Weights of a small transformer language model.
Size: 15 layers, width 256.
Architecture: LayerNorm before each block, biases, ALiBi.
MLP neurons of a small language model. Each row is named by its layer, matrix (up: input weights) and neuron, and shows model dimensions 0-255. Each number is 500 + 25 x the weight over its row's rms, rounded and kept within 0 to 999. Numbers have three digits each.
After each neuron's rows, "fires in" lists the words (lower case) most often at its 100 highest values on Wikipedia text that the model never trained on. A number after a token or word is its count.

L5.up455:542502487526510496505448487504476487515493483493501527515570521527523472505494454497527493477451500504443517502513509469494488498485491468504523489490522521503484476490521493522484499467495530491538546464536522474440514493494556506492511452501475477499504465487517525485468490509508481489508527529478489463532447502479497474532465488503507530474457459497511516498511496492474491554501481516472510479510474508475466483522460540506478532505477496496532474526485511523500462533479533516512474519465559514493478482518548506503465533532484504497484531472474479493501502517511521519482513497509469525526517530525512538552533510529468501509507432488541454527490488470543489454474527530491499523447524477509462493487551481507451537488500509526499527537514520513474483515528509
fires in: "to" 50, "temple" 5

L7.up99:484495474490491503518529526509527531538483504500503478482508576508497467496525525525542545491517493534516494495515495528549526520480461516486536505552471511439526469467496490499497503487530508511491502492484541536497495510473469538495506478518480509552502495518479505541464509511475514488487485477466522491533521481477488471487480478512490511489498498532513493546484514513522444520474456550500531489539510466459486530513472499475424529484510493532477498516512497520460513528503469520481502503500515512456530513526476472493479501459505472513473497453474495495507462527468559478506552493474515462452499513520485516489484472525526485533469466507505452533514519497485499513508458538545471515470495470463526492520489483515476487553459502537486480479539508493510484501529504
fires in: "by" 17, "include" 10, "contains" 7, "more" 7, "includes" 6, "with" 6

L7.up865:466500539454480475511495477488500499499474487508504508495499488506515505530546491486472482472472503496553475479505474532521481500515501538471510551509529535489528493466492550509501527462490456493514461476524512514462573509488462447502442515528515473488518499517517543499480519463524483496508505528474523515533516514507499503481500477544484522481508501524501555489476530507493501529472455478523505538526466438479498462484483520523483474478491554470502494466528446459510519490501522517484512484491473502525522501519518531480559472431501500502525477520484471522500540503509514482492496501485490495493481523469539532514494495510510506468481480522493539536530491499494527473560513474439507505506516481476503516510516483529479525472465433485460491506514516466535522496506490
fires in: "and" 37, "that" 14, "who" 13, "it" 11, "i" 6

L3.up407:520493480496531510479491499490519451523521520499485530506538474485463501486460558488486450500448514500476507511524518509466463509494527496496491499573495505483542492481512501468514516495464498490524497503508540531501521528491458512474484521518535484480503529472500474464526530499477499540518453503524477477524487519508533445503462507523487529503456534495478497462523517475515520527459507504459502510503489477487492475573548527492510526486452491513446482518477489521501548511500466516440581513482533488485474476535472533483488505500495503493511483516471509502499528499460476484518513491506500506510506487495511508517508476543473488489482520491551520520435474483501484509498500499519507522464513464517489481525556481476522478483536495490517468531498508521487467500522571
fires in: "of" 79

L7.up9:491486513528513511475516544506492553518532512522476527478482520486508510518537512460479527482516477513474510495479522527506507502482520521549518481519493490533520496515489553513480493531476507534479506523479488510480490508495525530523541522488490519448557509534512512485507506473502458453517524463534492455473488475500522464524538492472475487524474511511471480488488515538502468502521537457481513510533482498492478501498545507498486487464484483467484505497551474513522481448501515484461534458465476492487519506513526497511475473483473461491489525508490451519515518520540503502522512497445477497527500505513492477488558467499477520503533485506462541507524458510469550495533480510495482507496501445522488513514510503534462528491474410545437496498492472475495537482532465
fires in: "the" 28, "of" 15, "public" 8, "as" 8, "for" 6

L2.up717:477440485460514488478509505508511514502483500511532503518450518497484473545533497528476515541507515524535441483535463469472466507499479502510478485507519540513519469537503481492530504480503510492498483513472517510504486518504499551511555503516563518481515504518533534486505505484438519520497482464494499435504504460507483510484467503476462477531469534531496519516457509471541441481535493443508474485474511506459465531508501500510519465517482512486477503444526465493487493500465497495511471526522523477508495499548541543510506558544515458522485525488501506463520501485490497501479514524512455503480502492484473485529496494469497497498511497519504506500527497497548489502535548541488533503506524488492522463500481540502527489503474485484490506530559505529458531503537453
fires in: "as" 46, "when" 19, "for" 5, "although" 4

L5.up896:438478539513531481478489483494508486479516508536487518475531523479479454540472464516454530519479467497487508499486477480444481496527481509555453504517510536544545494504518519455491483518518511485488500469503538510483530492458497455525517512492483568500502454523473502485465495489528495510480503496537490466480479535522471520483517515483481544532538523457508535489470461474490550522507516475508524511504482470546465508464490520504515453506516522464543490494483470488509498483493497547516517482540508454508523496502494527504459539507524501463512486510512475461494523503458535498480520479512500511485480508480489475510470502482530489514469526478478525536528523469496529524532519455505489540470542464492503503510552460511456534491531497481473497494500508502498488519534486
fires in: "that" 65, "which" 12, "where" 5, "what" 5, "if" 4

L6.up113:457490538496496515479502487485520516512538515503488525484505473499538508529526509430442506479500488561540547505521516505546480466530481551483524478518531554540474490526485485507545524509496519482502458443469496552509538520492466511506415520481502482500504499513525529504499552477476562495495498507430473493523517537513493457478509503463454494475538499503500464510507518482513511495452517473512477495525487483512488496477531496463505510466511510514469476507495511526535536473501482519473526491519499453531498494516504525454491508500510483481520517479493512491493520497487529533482466494511486469451493518503533478478492492494496485522481486498471532470449480534502475489487503514485487475468504500503516508497536514472504520518488498532504443477512535535524511541527511
fires in: "in" 18, "by" 17, "after" 8, "before" 7, "when" 6, "while" 5

L3.up81:483479507505500533505480485502489519524499482510541524535491506490500461469490472474465457464487529547501519501497480462503492465489534526499531520495516531489487487464517467445505485491475472496469514491485494497525478516525534522461503463493447521508475464485480485471524534507526488531519516541459499503499505517488488538493456481509527520464475476484463489499518496524536507458471525523544508515465530483517499519551496499520522484485505496505518483492496473430473487491544501453511469537513486471501472519479521508585534522481480473497468507521460501497512507461564538481508444515497485525469451510496496497552486465488491498508507531559509505507490509498514530512459487490536474484520484530531484508506534470467489473532521548516493508476502511533509519523475541
fires in: "there" 38, "according" 11, "therefore" 4, "whole" 4

L6.up861:537505507472484580486521502502484525456533463531493500454503462499491507552477502502494515496499508482516512544504502514543508540494527490498469468537535530511490507477501509503528467511535500546511502462518501530489492491538536512516515501490472516421502492522514513488488523507484497496526483462481478528524486465508485461497514488531467515500537532488563555495459488513519480485492484500524444492512498517498484505525472539544481526493490482507508482496518481497505518474481504497462508489547498520469502513484529517453498455484506514494514516444493509478500507510460510515532532492490550489487516531525505492481581486534466496467488484528528451459511488450521516494481508462463497493501456512511489532502452466481483476528479505474508508472526511462486485502555483
fires in: "of" 20, "few" 15, "many" 8, "most" 7, "some" 6, "any" 5

L5.up513:488472521509487504483539539472502479482475527474511539517524517490482514480515511515550490499456442485525523504497478513551493490536506534526501494517483482529509465512522522467519501484474523508498468469459482470487451489515502496529475519573501494528536494495468484492502492526459493473535498456502463495540514477456461506487519471517491502515504497473517482512478487460498528443500485494493490526492458502522509518477484495526492455510497515462528493507493470506478483511526516539470480500492519561510467535472536521491479510492539469521484514466503505471496503560486500541545531486480557517486514535487494527485496462509488466540461507520517524487526493501490505521529507518515517511491476474507521522520524488515457532496480461523537530452523432506488532496571485
fires in: "during" 15, "following" 9, "from" 8, "as" 8, "although" 7, "while" 7

L10.up137:538484489454544534482502506521510527513514498502534503486505553476493479490515555544492497484500492492500474505478517505524497492488516505518505478508494466525507491472490509495498502426525495488525492520471445505515490455535512536455503503491488490516493548511483482490490561549461473507477564484515476488475464495471455538480511510503469481528458492529507508483513508526509497492504479522515526489480514459527505504488479471523501472518519548471482521484485537497485509539489523510467529518487458540526461497500476529499509501499551477442487562526476477504523521523479486557512483484542516511500500482532480569473528509466501474480539486523455468462515486490461524481485493469521507515521461553490491464509486479542456514498467506511490496527487488472487514528509507
fires in: "on" 53, "united" 10

L5.up916:547497513529465525499494462508510495477486506530474510507501480504485575520521490510501475518473496543492469446479473502474475524503511537485490509546492490491525531506484504466551504522462453514504533487512470491501455477516550544468488505525490526469505486475517498498523503480535504523502498472506476525510465482514508491485494479482472485519499478530490489516472566539554492481495484506498514478478520468457474469502481497514486530460519504568532529510507526543481522536509544484518466495531500507487529485507526486461492517485449498466517472505480480578442474510528503503458491496470528512500457505507488518495535476560535486536541482521511504502478531496481507512496484451460517513490490490532484527476473491491502488530449492479516514511533484497471525507484533
fires in: "the" 46, "appointed" 7

L3.up830:510442529468480500498504515530501482498510457538516513493506497508522481516524453491435504518516547491480527498492517492481500522454503490510473474512481510521514458517500513502503499498530542483517531479499519516531512494511500475492530526533505544514447458468476520516474501477556525483452523517496506499482486549544505528482471485516494496477485542509562490454466529521540498465495485502522503454485491473492527473523462517540466494522502430504514488503489501494510483488461523489498514469500509493463532467506477486517481496501480497482500527497502474532492487480493519462503518480510484561492516456522552530445458496518528485454522462495496521528506456455480524468561495500536506522493522512473534466487487478501462521473516498519479522531498541491466523474471509
fires in: "that" 19, "there" 11, "which" 8, "areas" 5, "iraq" 5, "bhosle" 4

L6.up998:559486511497488461521499488506509457471509461514498534491535532489467450519518534501525510468519491535536493479541540499515483526504475473525484530485475489486531495465475512502515472494525530521491522526501560526494479491498484463460484469472519540496483471438549488461544484470478538504507515483472494531517480487506501493509518495483481492547548491487473487489460494460526503446506465526478488523472505512517430515487478510506495508536501523467511492505506481505516514483498515468517454495480521527578510503498507471494466515532515495489452461493548517501484459543513465527496536524513495512513504526478481515467470490446513456523500512516509474488537507525539517494518498479505464546450468521522510495497534486486494484500458521503493514504556506505492498520513499
fires in: "as" 20, "since" 10, "if" 10, "during" 10, "although" 7

L6.up472:463504480521517509525514535465512527513464470515491462476503521505455464494491483484488511484506501517503488532495501526502505549519512504490509476536526531476527513465505476534535503476472476522460526481495506533526440463503539500515468524498516512516531523516510514487530519481499485455505502492495495495549516464530493494451474499460495487484452508516511470473481458474496546518455472493470495530509519475464509520500500523513514470508469483504510507498516478486505473502510471493576493485476503547476536528467484500498469497495494473483488464493489516494504489522505513508581521525533530450448527511527502509565519451514541485475470451499516475519544516491490495534500535507538498517478543501529509496482443496494526436544474469506501489500533496497525482466503516
fires in: "with" 40, "using" 11, "are" 7, "by" 7, "is" 6, "to" 5

L7.up463:565469541492477482508470455508506533508485462472506500493534507462462515478491547522493479478503524438487500494499487474506515489506515457476492515489515483510496499508441486530438489452516468483461492512431495536472463500530517523469515497476525529511565511475458474473497520512534473461541515490535491498532487460516514485454497503507482519486520506507508525534482479541486515498495500512460529490513535439536467508480492506504520527506518486483519520484485512522498525529498523518486516520499488510478499499461507520499517491496481504527475484446532509460509503544495538531508512472522538506477475476541538487504523521539540505500487493463499452423476516503512536523540498507498464508494506513514487509515480456486520525530495496517507488523491516499492524505560527
fires in: "on" 83

L6.up521:504476549472513481499504545546511476482548475525514538479510505511521524541545478515475490503511483501503497457484536503468502542486515493455519448518515514471496489514518527475481522498496521521481476520493497494499499530528487474517488493490496482580506486481461483477496493500507484522523535547483489473462473528505535503482512452447511483515523518470491493461488533494531508506515461502528481507498511512524479538524517513483539475449509486503467539499435457538519501488489507507496482503472539516495551512541515475439497505513484522508515512465487494465515490488502478505496515539530491553465504488488511518481491508488466472503505448474515509500485490539519478496502464554506492444479484515504502466496470510523419503479485532517510452523442514486507500544515514
fires in: "to" 42, "began" 17, "continued" 4, "in" 4

L7.up541:531513482533469491539543540477497500496520556513529498532505522476533492466486516485471501501526525500485490576462525478501528516511497481504482533525454509481508476483520494488478495510485462531462509465453560509494536496526495532473523469478513503456496490507511505494481501518493513471503535484452535507531501479470491525457468506484463472469517516479496515481537490488535511496454492507453485519528503469499521464486504467492498516487507488492529503450518511482517560481526467481496510489519513543502516509480534504510529495468498510502473510469510508509494521533461481504493517521499564456511483488538462507493519551544510477483546462565539504520466516519533464523493508476515499498477520489481525484497506478466491457525462455494447486495550476498495510519474518
fires in: "of" 39, "with" 15, "while" 7, "behind" 5, "contains" 4

L4.up925:459457487479489464493521435528489512494544512506533500491526544528513455525471474470498490477503489548549514498471484475486499532508469527470508507517496487499497454471507499491558469485481489481551490519503500469515503554510524489486505409552478507508526496510504468508454533495536490501482510495487463457537541482514496475493525500516508508488469495481488451493529538497492522506541536500510503510466504452463461471496507516493498547476515485491496512519559513528499480490519536477544507519472492507527475480469507479469455495517507507502519502469471468531486494460443516492489505472510487539531525518532510489505503480473522553484488482487506528547515504490527472506526525492505473475511497503574507508520468511527498465514513485512485516483502487482542485509524512
fires in: "has" 39, "have" 30, "had" 8

L7.up629:514489549487453538463513550513507484488530488493517507528513545492506475528549434521494488468494503499465518493541528493474509484495463536480456493513544525512489518522451528505512474466465510505500491495499503489491494514482469504493478502471533456558551475497479505541510499551578487488503520484521479492515511516482470469515534463494509520468461466469505464425517462533503509480479467498482517485486484501532507486526506489493478514478485496567555513506502493485507547486529495514508512485497492507496508499539511517472505535580473499478495496506513474504478502498503481491500495543498531490471507521497472494517512489505550481493531494486519516519500430542488464461533496500500502503536514443534483497523498479493501492508488493513493482494464535500465496479537525
fires in: "to" 20, "through" 18, "over" 17, "turnout" 6, "stop" 4, "in" 4

L7.up844:501506536496468460505521502523511521518506476503513532464489479500483485505487429455507470498505492540489496505509464458500460511509530528487471471545472489518522516483470522485540508475486474432488522490502502522518456512502482523498509518500507468507510481478508438474493541505507539507480458452498495479492488442506471487486507493516507516488481488520498513507545507539512485487525530515524513484528502486525459482525473494533494529473531510519493540531512502527478517529503500508537557541516483491484511491455523502524523536477513551495509513513475495454471519558543483464502492462489448450554498522492446506505481494522490510497484498487459478536468495510523496497512532458559486440522480509487452499510503483502508527479486516557492519483534519537507511504484517
fires in: "in" 20, "cross" 8, "classification" 8, "classic" 5, "crossing" 5, "crosshair" 4

L4.up731:497483467451485538475497479505510487517523500513495494540500523491520497534477470518464484466449533449505466506472544487494474509495535513528484520480498553554507488468497483524514534495503494524489507465531563517465509484474471467499496548521492476502466475492456517483523503498513513508493513501458522473544515504499507513468522462497501529505508485531454469507480546492522496537483550496506461537529475488487509498495427526506479474508509526530514495485506502474510484507501501536513549540501440504472506490511498470507487493458501544520523470528495513484515495485497467482515462475492508487525517485504501475483447520510480518480522512483505517497565506542461541486518511488450477494458532521498530489522523507511534480501475545499490440548512497506561473517492492
fires in: "and" 46, "it" 25, "this" 7, "that" 4

L6.up112:549504513497546489504466532449482497561506490539500506526520492541475526500507529504448546476469477506459490490503487494498553518506558495461494475485490542497549511489442479522505498482537460506530526459533513494474510494487498496470480534547494525486481518542514504488461520519470520469480482415545466500514495462521477496507492506489474506434498488464496456489500508495504504518539489513486485449487515481494528529508502529496480446504447535495459519478517489536498557494480461519495500545536508500510457508493526505491474511485505527478484524476486510502495517523520484502505545512481517493468481530494492505507499499508472491495468484461517502515485512468526528528533524537530510512502544514508503475493495470440512477498502500462505502477514512498523524480459502
fires in: "of" 42, "some" 8, "many" 7, "various" 6, "several" 5

L4.up991:493502503485560491498488488502514484518520502544503496431547481511540476540522489504513485532456482546502543526482523476538440559488515511538543472519516510519485522487474516498496528550494497482503509492576456488513471510496511508515526484468494502498526484512495521518526529518492474533502510482521530467526487456486495492466504503509536491515489519508499514524448498484503518485557526524533523476514488473528505450503518447563529505516482470513489506499502447483475491473489506501527462499513479466485499515511470464455507505427507496477507480504489510510502492494516479523541486533510497492515463469537506501462504470437488489494497485522465480480525484512456481485523533468486516499482523483517457506464490478515509505507458563501522486524507510498490474512465517
fires in: "the" 43, "second" 6, "conservative" 5, "regional" 4, "soviet" 4, "secondary" 4

L2.up127:516481533495492473522492486450481504497485503526496503490483535513522511507508489465496486505530493492524494495526461533513464484546475512458504512505478532487498524468534455457462480491487428510475446486478443543500531453473489532510474492501506492474482530515469526513496528515532492501545515505461476491534490509474463472486484474467513505483521496498509495479492500520483538466502517508527565514471521536483479493506480494523510462489507459527509482526502551509479485516437449496520463496502481502474523506518512515508515494473479534504477528454533498493512539454508461514443511523519519497483493513487524545545496509561519464499504488536534530514493517511471470504541514484470516453521502538510483475493530522526477542546519518510527476506532497512500522547503497
fires in: "under" 33, "to" 8, "position" 7, "succeeded" 6, "nigeria" 4

L4.up979:465514504543470504509532505502532516456501490555537507495512473477496531513497505490522516488524488498540520455475505531459511534532489515464518461543458545474514482493510521475502496489510518517489506572461478530525518500533509486487508505490507470471483494465521475533501478477504519488481509510465478480536507467515491463466486524505514522543484493424417527488509495540512464466470498508463494533494509502524523526529502502456423457468511517492504520506461537514534525508513461503509474482493436517485517494531506507498476505466486470476474494518507490489497469521484526499485494487501495517487478474491503484443515550500462493511498515485527505500489516494518522483512503483499489528480458480513527537496527524513497560548474500529497490542551498477496492530529511
fires in: "after" 13, "when" 11, "before" 8, "while" 8, "although" 7, "if" 7

L5.up296:497458522517489495477503480514490528475532491488502503455478545484476479505472540519473477516485551469508524488548461536517499514525501511489547513474528474523490498465482496520486499490436481484461516500512501482471483496494467536478502495516503473501557504521498455519498477535514512572481499502475518473521509476525514474541507531500519472541454499510467526539475494496488422540458509500500522526496512521511455500511498492476522498451515526502513518488567492496492466498500500515527479517532502550478480528458516494486498489518460522507447539478486487460461455515517494483540468512461478473480520483548514496497537490485537511529523510522489506433498539498472497473539500504495479506459485483533534484462478518498493513530518494522480472508508534487516504500497502
fires in: "on" 40, "for" 31, "in" 4

L7.up314:517487464507472506495538541450553506535528470495499482510549529459485456533548462491480489508509514525490508519526451522523500493539496526449513476561509498471522494498502470502484535509509509478514488490497492534505465507467531500517486518481509510521520496462457490496508461507456455517468492502454499513531489499492500507521503492510448481489505513506488474520532490512499509518441547466487497466513508506533485537489471466487505502458525472514506574481481532541472485500493525498504499496475470476499511493529534468535499518499436475521460561475556477521539487496461491488495542474538511537497511484514522496488495484491522509485497530478482503483473500484529458516526458482516456488463548479534496491486482517516494520542503488533501463494510486512491508534482521
fires in: "with" 22, "in" 22, "of" 13, "by" 12, "for" 6, "on" 5

L7.up909:492444476535497495507479502544516511464473506533479471473515476484528525517488564446498521540478507467481517529493491470562484493463518548510499515529499500497548470490486496475522465511483527520504497455509484524490555529519529518500457529491508481507502515477506510495541487462496461483490517511498472515566455493531526490534506497534481489480500505490521519497519528473494502467528505469520456450528508504527473506521474467554498516491435503500460550465497499503483485478526496522452527510529458564507481501497550515494474491462497509531527501489514513506513515499519516465480490470498471495517485515489476487518516486476508490485517471515554513504499512511499525483499481479461496480491481537489491487529512497502501505452510511512504474437559473474546477506527472
fires in: "of" 51, "relatively" 5

L2.up709:506503525519511471494454491501519523477504479493486470535521542533508459533482454502530461524503502509490508492509474467462519517482547528496487500486472498514513473504504478507472486546522506502498535515509486507489532457514490515551510521478502510504537515516502476524510493501535491460514512569491449457546430531525484537489527525428492471472498519489517510513479516498536463534553494482510467488538492471478506502499509497511496482479502527504458475502482462476521464474475518496504520486531518483519506470500481457475482465499518524496527504514538457489485539476472579498437474485503515529519479520505508539487542480507513510484482476482542491507457507496531525497515496474524512469492520490520442487518544516523489494516527481482483525483475489522513518517530552
fires in: "would" 25, "to" 21, "will" 13, "population" 11, "should" 10, "can" 9

L3.up543:494519495521502526515489529488507537463513463514487498515509536501513493484482527460478520521509488495558540499499510528515507520487473527497522473517482475522506471500517526483470534497498544497495486521494469487467540511464461515511497467476513507524529499497497516515448446516507482483491516577500515495495470479530482498491476503429502507488481531476451500487509526492493473525526497486494469476527551480442473483538484530465487455490463500491461510508520492521458458477514490521456494528444565510501515468498510519509524526503492511514486491474507472497458507498451484506503540444521500522539481507517534523480484503490498479525499472490504524548509509497523507494444441521479500484535477541519503513488503526511498550549474555540494498525489498521483524514548491
fires in: "to" 27, "not" 21, "also" 13, "should" 10, "would" 5

L5.up26:470512523530550512491504509492506549465454487530521493518493491494528534541510500482476492502486490464517551494515518471500538523517461515461543502508508513521505489546511471489498493494491523538462522519500544472505481488463439492493502550497451517534513495501483534496447470471497518518507500456470466540504452494465511511477512503502504491536529474527478483508476483453484483468518565518500510515547496513481480488471505491495489474529528540531500474492507538517526470480481485507525478513555472496472490496491515520501475481501457509505494494469481473486467511436488545525461493492487492484498516514496487512474461544514498553549465493531446496521538507474470511479529499503492538485500495495543544470479542496504526494483545473491498461519533493490532493487512492
fires in: "it" 32, "which" 31, "that" 17, "this" 11

L6.up419:496512502487485467541541509518492545500497461528465551517473537493463510565448485525460493500509470517549457510533495506478484470489513491492490462487499528466502492515510457430561471527490488507501508490526483506496494515438531505503515498498482456437467527518489474500499515527468503469499502515513533474500483505526507511536442494497491510485464474469467446524494504476480524482497516502511538486509514460484528499501491499475492508523504529508495503488520506528480496463480557556545532529488541491478506528502494489484506479529488529492497499490483533490499498492492481450477469486506495461505522504515530530523481540486476472501534485498508496550542506535481510486489529466514477510443512472508504511523484501498505505534528510525536468494461475536542491532479546
fires in: "has" 35, "had" 17, "also" 11, "and" 6, "have" 4, "she" 4

L5.up930:478491481460482466524527530520497490496490473517507523514519493525478519499498517547474518489497486517488513530515484527525482484537491475522496470475463487492514504488520478535479537499473504540465481457474523500540513467506518492510480469504490518509515501511493488461456499517509493474511516511486527481481510482475521481528526509502499472502452523507543493487549467554504498479477461539507521496494479498479512474493506449503510505444444412480515470492500492497457519478513503502480527505487524553477503496496526509564499517534488487491463518496538457482502496503447469504563528471519558492473501494526493527477545483501480478517486417498525530524527568474511480570479514479500504528517493498519508479492509513504490480511499521549472481500511507528517516516540516
fires in: "with" 34, "gave" 7, "alongside" 6, "upon" 5, "contains" 4

L5.up802:559520531458521490472480451477486475543533469524456511524560503457471512514495498502475507534532525504499478518506513499475521497513447490548485472507476458514504502528467510534478531523490480502536495536480520515486486487478518536496506470514465469521543515513502513497518524518505504516488519484518505504524511447467537525510454501503530479510492500524498488469486444478516487534498490492485527470534543497497485489485488480563526504484459450519525512462488491496548517492472504490427497493463483530495489490549465489456477464493507507492488532470511510511476515501500528475482501525523509481553506522452497490514511503517509465495507534516504487487562517545500491487500459493486499503516491520521466519495483487529440518538491527495481467482516524466487509462545541
fires in: "of" 25, "in" 12, "members" 8, "serving" 4, "to" 4, "joined" 4

L5.up222:493465504452478442515529545535511486519539520515495535507517493481493502528483525506502459546493533441494491504464537469486553507548540513513535475515465522519458486482500501480497518548513498519493518473547457514472530522485479542510471492544492505518523510462471490501496514486506474490502490482474482498493482534532511504520522503443518516514470515496465500524476472447473476502493550520515508473485508496512463494469521532482505522499465454529534515480503470513538505480541430473492480505490478477470519487526488520484469499490495475484504506488509479493479495483475451526510488496513519507539509538492534499562508466522493530506495541439513519468478523509521485462483521534470469497450501464502527523482487517525522512481508518537467480496499514521494527506541525
fires in: "of" 32, "joined" 11, "established" 11

L5.up319:505492513515528514479516496494491503513497548535509490469477458457517494520499478506486473505499503491544515477476521533531490534495500491536447517553483499521494451482471504531514486500530479519516514478487522533486470497525463482485507477480491489524520489508525496496500503528467528525468540524507514492515506477455524513467478474482456551502494517520544495476493517496509500473522528498532502476531470515516468500492497518497478511525482453483438514546523510497535519463518467507493499455511489483562469538485519523460466555463531508503445505491485454486530466499513449455486479517464540493465497513515500470511509505500511510496462454503509505482477504495556488472545518515493495515463495537524485511493492547501540508486468508466478488546519519510422490512528539
fires in: "while" 30, "since" 18, "if" 12, "when" 8, "where" 6

L6.up379:502497450496506471488528481490500508500524530528478536517533550473481543515510528499524512477503490496482482464550491554521527545503481476520465493523512479520463527492477494522498494510525493498475471496475493538487537467490495498506491528495519522498452473496500526446478509522530539515509491483499462477543513449527507483506499507487501519509515534467471516472501549484505490598451458484505497467493469499497505492498536504530495524498488496495480508502510520498486499471488522495512530462524477506490498503512509496499483488502516527462453525512522510508486490518502503488494520541491507496498524507476515498437530478517527470466513479518504499488509423475486484490507471516514432547469499508463537495478503529495435462558541481438519484491482487503534509490552540
fires in: "of" 18, "by" 18, "all" 18

L6.up916:516463483491511476499489502488525493436520490506501496511530507456470484499473479485517521580500485504514457480518549489532533499521464519476517507461463503511463487490497508502531478490503523497534474516470529502503514468475526487477511525467465484510512472514491510480531498507485463519486514496468468477535507502493514502488517457468521473466477465522496453469469512520563543522508475545483535479507493501472493501489517507543531515477474511537466523474553484486525532504552500514448492509500485465546477505501484479501563467475478471544498508482514546494472486504541478508497461526507525512485520489512484554524436515533530475500471516524526500525503465504497491508519493520552466496474502538497513472538512483500549493467512491488476493485491516470497518559506490
fires in: "of" 28, "through" 10, "across" 8, "around" 8, "in" 7

L7.up633:494506509498497524518543516511552473508503481534490522476512506487511504545471478501484514487506451505501482435494500505490502542515506484468463440533510536509491453468477541484458545513498488543503458461517487524480476536461488481459478537499490479516469477508496461521525475488524532484497517486495462442522526462534464481499522516491493452492517499524527507473517528475508506484531503492468465512517492457470529492481506493535518508496513506516505529478497504497489514513497521469511476487486534542509517475474487485516522470483550488504529492493537481508475473477496476494520470474495502510518515486510477533521421460481540461531489489472560506521490505530562532516531468509527521561481467491508541503536499471488495547480510494521502500548502540493487509496520501
fires in: "and" 60, "in" 9, "despite" 4, "to" 4

L5.up539:480524535494523477471516492492465494504503476521521495517508514481513528503547510507476466479461543475496540477500532485475480473517521492495522482508467466521524482481480456498518489500475456506490500481504517516497537534509480451487518536473523495519568452521479483524501477470539505530454526495487528489547548490490486502519533468506496524523480536523462512469500462507480465497499495495520512478534476548483462474474467514512562504476509504489508482502523435512516537531554520512466471526524457505540511482442563525516526506475497525529500466501531431483478523500480446496523458488465457499513502534500486489512503514518544519495518500529495497520488485451520482491491533507475488497461497529487447491508481502489522540512490532518505500500480509494515523510498493
fires in: "in" 39, "of" 19

L2.up27:510482460455455505527497501502561440488503494478481477507489499513461489514508444488473555496506477506462519450544542479531505496497465496530507523503478490476497499512532487507479499472490503533507512463487507535568457547506512507497492491503541496523491485527519513519518503494498476498501493508478562539467506489467467487492520477479480486509528491557481519427484523492479499486520454468522500497483503489540498462497494528510547513477492505490496488487550485464463473496486505540522541489493472477486493511495512498536509530440495471476477480515527489504508524504492510500549476501528488522487513528470449516526479487504493541495490447525471490487476541557549503525474552483502519505519499491522513515532529541473527497536480506494506485494499510529518506558510488
fires in: "there" 31, "attempt" 4, "wood" 4, "about" 4, "therefore" 4, "ajax" 4

L7.up304:502488476538533488523592467463534468498456537496535489457527534480527505534497456508490507511513518496501488508477525467520484525508492544428475494534464500489512500485464544487495502525508487508520532502497538548496521465512503503510486508509513489531514536479480509532486522458487472505498526490470481471516492451481503506456449462470489464504526515490495461519460476469505519506495534527430510510527539491496449495498499491490477502525461515480524507487530488507533481499481489513497470503450523553532506514506530506501489475485476484508493469515511489502480467506506481482506516505496503521530494522533483497513522511494504502485514444533511475486521506504512500479475474504491468488521528463522543504511530487497556537493519484503423468485554487520524519459542508
fires in: "the" 73, "to" 9, "of" 6

L2.up427:513525462480480473472482491445500456505540516519507500527508517517496528511458479505494447519500498461504490483535469481496480533478513509481523518478480519476477483548480494502533512467464504543488517477497532484500536534492511489474475531482490479464508528486515496526520542514541504475484469529522502460523495451497537534491515436493490544487489466528455509493506494455508476520514490509496511536476493503489512485524541520529500512497494543475527502518493521462495486516524555490521485499469499448494524473528459505484467504467513514495485487511540524489468486524468515472486513503503516518522539490499551527531468475497478559481515519520528484452533462535495489502458521513457452524473526482457524459507510510509511543535539479503490485489555489519469531531509523
fires in: "of" 30, "miller" 7, "great" 7, "communist" 7, "champions" 4, "bill" 4

L5.up328:486474513514486507512481452468497506498489510521488524455519515479515500484514448495518531521453485529451504528492497516497477504540485494506484541501534496526472470473508508518503509531496509477494490479549459480481487507535506482536486537500506530504535479540489432468491522450474494480531496453542473525512522470467494476442519510481522516511523532553497520504508499506507503463472528498496525470493479478490478491448505513487478517479471495492502517513500519518504537513530461516539513500491492495535454509510561468462491543512462506483536478509493520516519492503516476534525477543491509515513516533484479522490511484540458462500536526479524500494508495520522507519547487422471514526463500461534536496523497514501509454448529469502514504509472517494461540461539524
fires in: "the" 54, "votes" 13, "responsible" 4

L5.up750:496473511493480494484524489481495523534509431519506503482508505467479493476515496513524505500485529495495552495475481462478465465530506498468503530451546453524512506522435511511533495506518473523559550513502516528485462524506522510464476511482494502521505470507467492504494531534490468524503460555473461467490457442492510494507463525513515481480541472493489460505483464475522540511511517485486504509494534533515496504500469491510551510475509498506482459521519505462484505498474545516492521549515488513490536526481544506480535482528441492492453456486480515495505503511512541475527498488488502510463519472556487523475523490508469490468542462481523511517500553525495524480563508522521492485492509496503506481523553500502511483475501453482502503460528513504484483540483484
fires in: "on" 39, "daughter" 8, "league" 7, "live" 6